Part of a small language model's weights: a variant of Muon for these matrices.
MLP neurons of a small language model. Each row is named by its layer, matrix (down: output weights) and neuron, and shows model dimensions 144-239. Each number is 128 + 24 x the weight over its row's rms, rounded and kept within 0 to 255. Numbers have three digits each. A neuron's up and down rows have the sign that makes its largest values positive.
A block is one neuron, or neurons of one layer that tend to fire together. Before each block is what it responds to, as a language model described it from the Wikipedia text at the highest values.

Responds to: Fires on the period of No. in wiki table headers for track listings and squads, and on mid-word pieces of rare names (Tre-mb-lay, Sant-ana).
L3.down127:117148143093153121112122135100132087118109118129095180124137139072152151108151134141097158112132129123137067126107112100073124126078143113099102141169121121127145094101171161116120147116126091114061109104147125170115092120136158098121125167165094099112141152120134148088069107135145142177
L3.down220:076118163134132147105111103121107123150138165125131123111101140142180115118119135110111122109102132167068148124125124102117096119181126135103088093170151120129096128118140078118102120142130118129125120109146145151154131079161187146137121139111115098131171148141167154135137166096119145127
L3.down311:161131116115136149139099129114089130123173082134152132121129153119142141122134175112174092090141191130183142110165116152127151088113139114106098088136104111132108123109123123146119143098117126112127101114087121107130149121161131119102153114092131147139138114130107098128144079092133134157
L3.down359:138061096097111093135112082115088149133111150108150187116116080128136126135156107122092097127153142170076092128122147143092143100139130088124158105168122114113112082077116113167118153109175149127116116093128074107130107125107148118103102090105132116158102103108134182143093149134150113087
L3.down361:174104120124142143127105092104124157139117088122218109174156146165122143105148128119086126137134127122111145100123137153166141087130118165134152102076110125117143110051130085128162112129121163140103097150143115126104064128135133114173112121142124135153115114087151136118138120120136082121
L3.down369:140121119094116141098128102133127104125133113133095157135128122174126126140142128144116159150136128151183123120106194132142149132140137155128135139128108169102136097091140175108141110094158127134156172119112115124124127119108117097111151140134099119160163116127122114134134153172132134162
L3.down648:154094134108129090138141149093184152147086146133126171108151103135138112139074146125134190159148120146137126109146163153146125106118111135190161134103151143143144108141128095107108140140132129178099116114160105143100083118125156130134059195117150120103098107098093188106105163137091149140
L3.down788:135108112093136154148139091092153122114153117124095129101176193117117143097130105071139082111107124088103122106138165154111164120075134150126091138143118151138099121155107139178158130108158142105093112097130122119129104140127095063155149087113128143096136147073151125113166107159125151112
L3.down790:102089136148087127110144145134141141136109118107138130128131158107134116112135131123072113092117120121124090135098109082123134132095130126169115095142107143142141101121099145091177103136072162127142161135131154104134100159151119121161141101092173128115118138128130113099136143149129093116
L3.down896:139162104129131074157149117104124120178119151120116099121143094145065147173126094163084141117123137146137083128142138129118160104145162147105117120180133084161154108167151142106142143113139128110086124102125134099127087164101078115181103143129143137087138099162122101115125106117147127098
L3.down1028:099157148112131148140133135148114144124135124142151148128168160128161124131153078135121113137129139126101130099095115105077109123114161158097127138156114134106139130164152113100069087111145141098129137104181104140125119131121118124143134104146130185100123122146141164148124144113148134115
L3.down1049:196129173147147148069153094138123158135158156153153111135093119114122114089115139106147137168141104146154113105118108125157121102118137122122149161112079127153158105151163153122124143136113158085106076132127117100152121110111127140120130106161146103107091091091153110089139124116117156130
L3.down1251:150102141100102160153107153107153144093117133124107157127120154103117124137125111141105169151175155105139133108130116124126136108128152132147166104101098157078163096145095108114109118095117130100135130128108075151136121150120151145160158114113113118153161133071140125176147151159121121131
L3.down1391:142121112124110092130159133116147134112146148134140087100120169089143115098103164137114124090150138104156117105128131132130127100125152157135073150127111142099121093143159110150156116124138119094119133106114153097119121150173116177176153103121137134112118160137120103138136103141148113138
L3.down1685:147124140104110128137123151079136150109146113133099132133153133129096099124141143113113084138136103147156183119124143107154151134150162080118131102091151100125088140118109137131164146066118176142124175147116118129130112090110121165120110140158155111107136174106153091170191121186127145075
L3.down1920:120119145103135147143092118079125137147141079109103133128157083147150107112099122112126053140108147094141132108124115105144126143094166094103119123103159157107173108121120116169115112127120118102114119111142144129129159098105134125131113102188126142109104111158126146159132110129125157147

Responds to: Short middle fragments inside rare, oddly split proper names and terms, e.g. the a in Masta Ace, n in Schniewind, z in Kotzebue.
L2.down854:106144159117069096159128120142156109065124114065138096119122110109123126146150089121167157166137111130116142108120092144133182136118170164156140141105104157136138127132068116133103123132144115088136127165112136107141148150156142156134114085132128130154120086125136113166172125152116138126
L2.down1135:123146128120101119124124140094129134146096141139190173158109111181121148161142147135096155156079120125105107113086149133112126127156158123146141111097105120070185131156111144126073078135142112104124111133139067105107068126137114123130123140123122151132131106110122108124110165172116131121
L2.down1243:114121127142144141129124111118131127121094134120117112105116129154136132128146167105114163119121101115133104115079124157132138115149112110138095124109118089161137126177082173108083145111123117127136098119152098147109114127153122125143105120141142130167112123149144122139136152190116104172
L2.down1865:123125121176119150120145153158102156124177097124119151136109087116113125100159147138108137116145114129098111149110107122114111125145114136142104123155124131101116148101142096114144112106175129150110101146147091154122091110121101113131105144093126151127159161111133112133157154155141093134

Responds to: The token right after a person's full name, strongest for "of" before their outlet or team, as in Laura Fries of Variety, or Miles Davis, or Thesiger as.
L3.down464:084107075130150133128129091100083124156112129140104144113142103125101110172115114089178122131117118186128104102131132152122097145140134134132147097112130132150105164161169110118117096090112127096127143126124133120090130139122116110118133175137177158098087122105105142132145162180126150122
L3.down620:134095141152125091115135120176128115131144098131142134149120062113154115128144141111142090134162162108142131125140099127136153156167120133124113166140145149152119139150120107144109106138127146109147120132127139125129127134117123143149145150149129136130110109134138161123139128139151085126
L3.down770:121119126127133097098106163120084128087115096114117162115094121125109133085136096091116130100147164134144147125083083134129123092147134156148103105110115180164146189087150100102169132094145137075146145112093129091126115102142148093132119152132141117136131137119103104125122098148114139114
L3.down899:124120157131144128098122113147156101140137141146144136101119145119065112117116119182126129158119105122121159108150155124099147143117145106137106154110146110117122135121170130138090128143122173111148176118100091099117149094134178123127120130146111140157120114088083116064105106119124131127
L3.down917:158160137117142144119133159119123088112168108149089140143124158180132082109135095172109167099112125111115093097105115146168131157102114151165158134139139145129112179130106130148149140144096130167151138121163094119138166107085106085127107178106063112147110107119121115099123149121132146143
L3.down941:107143109117134119134128138105085154116104130085110132120142160147115125105049106135139145144133109155114123114176099163136124129122117146115139089086167147120133131140121127146162129111151135108152172124093098089148149095174093144133168114106152123111135136119045105139140160147089087144
L3.down952:130097111101094123126112125104154157140120116119120135131144147122155135115180144138130172124093095135174141107165117125130122126110093141148150143102141113105137159172149108099131112115148150113153139113146149109121165135172132153123145086057159114172120148111129129083187109134101118165
L3.down1104:198109146146108130110108105190136111125142107148123129130156144116145106113137093137073135162174122112149144111148117136116116108133126127139142103090138158139114149107127148108169123157124110171119118148175159108127148159146118143132144147118113130139118123105122145119115125115143126165
L3.down1372:164124136143146115092140120185150110140100124105123132163144161147113116125129135137092130181145115161142124122111106139181139143136115130098107133152132152145144114143125182126107110134108112119104139154147159163122172138133099170169169127105164141156136128127084170136107144141140116140
L3.down1529:119102130141122125136079124139134108157097138133130152087108165105101115116147146146161129111173135161117145141136153148137115111132108175127113146116100165119146137130105102134206107105151183126146129145152153128154127137127124150111149139166135117149076105117154171179120129105124129188
L3.down1531:100070135105105117117115128136125118120151133124111111148147099153148119111109080145119141136137106100140170134152133097123135120118113113142100183184099170156137150122139114118141115118125133122129168148127105157148116150078120103146147131127115101157116160123116144166165128152103126139
L3.down1610:161158128144150104132165124143103138160117147109117083111120131096137165152151098097148103135098147100137126131139116109119129169107109149078146109083126131144094138138126122158118180147137131171118117118124144104119084117114110136139134156128100118101163141131167162126115165124098135120
L3.down1646:116129149130070134136097126104101181147133135103090150140141130144181125160194120153116120072127112106117144161134118106134097130150106160159152129129170161067126117136101129164161183133120132135162120079134136171131129108113132114122101118130140123140104107171084108133126126180119102133
L3.down1805:139111124162128137131131094106137162158161165153130158141117177138127102155156148128171132140155121103151144130153164125098150114093116079129109172138142176134129149138174074117107183091131165139114140123139125144143108124130115162097135123139156120109156103120101167070158138169111134107
L3.down1918:147107093144109113107144111155160145140149125097128159102124130090119088148139152114139137124182146138102116111146144107131129130100148126125157121121169137095126135130099100139202129109102107111167143109137144111121123149127148139076166149138150112132104140173102112124130150141211135150
L3.down2032:126156110144140138128115155120137123152134129130135137096159146105102128123115111114133128124152125138130141151167122162115149132157103144103158106111072122098132137150113101127172096109135090116127137142133134141140104147163135142091183158102140144143147143102108127121115118157092117092

Responds to: Marks the end of a full personal or organization name in credit lists and tables, firing on the next separator or final piece, e.g. Miles Davis, / Eddie Romero and / Jussila.
L4.down1667:177185152104141109099093089118118090100161134124113116108107162097125131131171121132161145092158160151132136102126099142127099131134126129121111091114095125122139122101142067134163136089100133126113091116120157120134140087129140131109128128127085140100102134111155121172127150137138163114

Responds to: Second or middle word pieces of foreign or unusual names in Wikipedia tables, such as R-ath-friland, Z-ay-nab, N'Dj-am-ena, plus table pipes and abbreviation periods.
L4.down1257:102084162068171089140091097130133178121113139130147127123124148114122159095131170123125101121111144120142133103134140080135112136144161124109136108113126107149101114142121173097149104101126112133169172073119154131140128130179121113101122117121117129146131076087136134138157136169146144096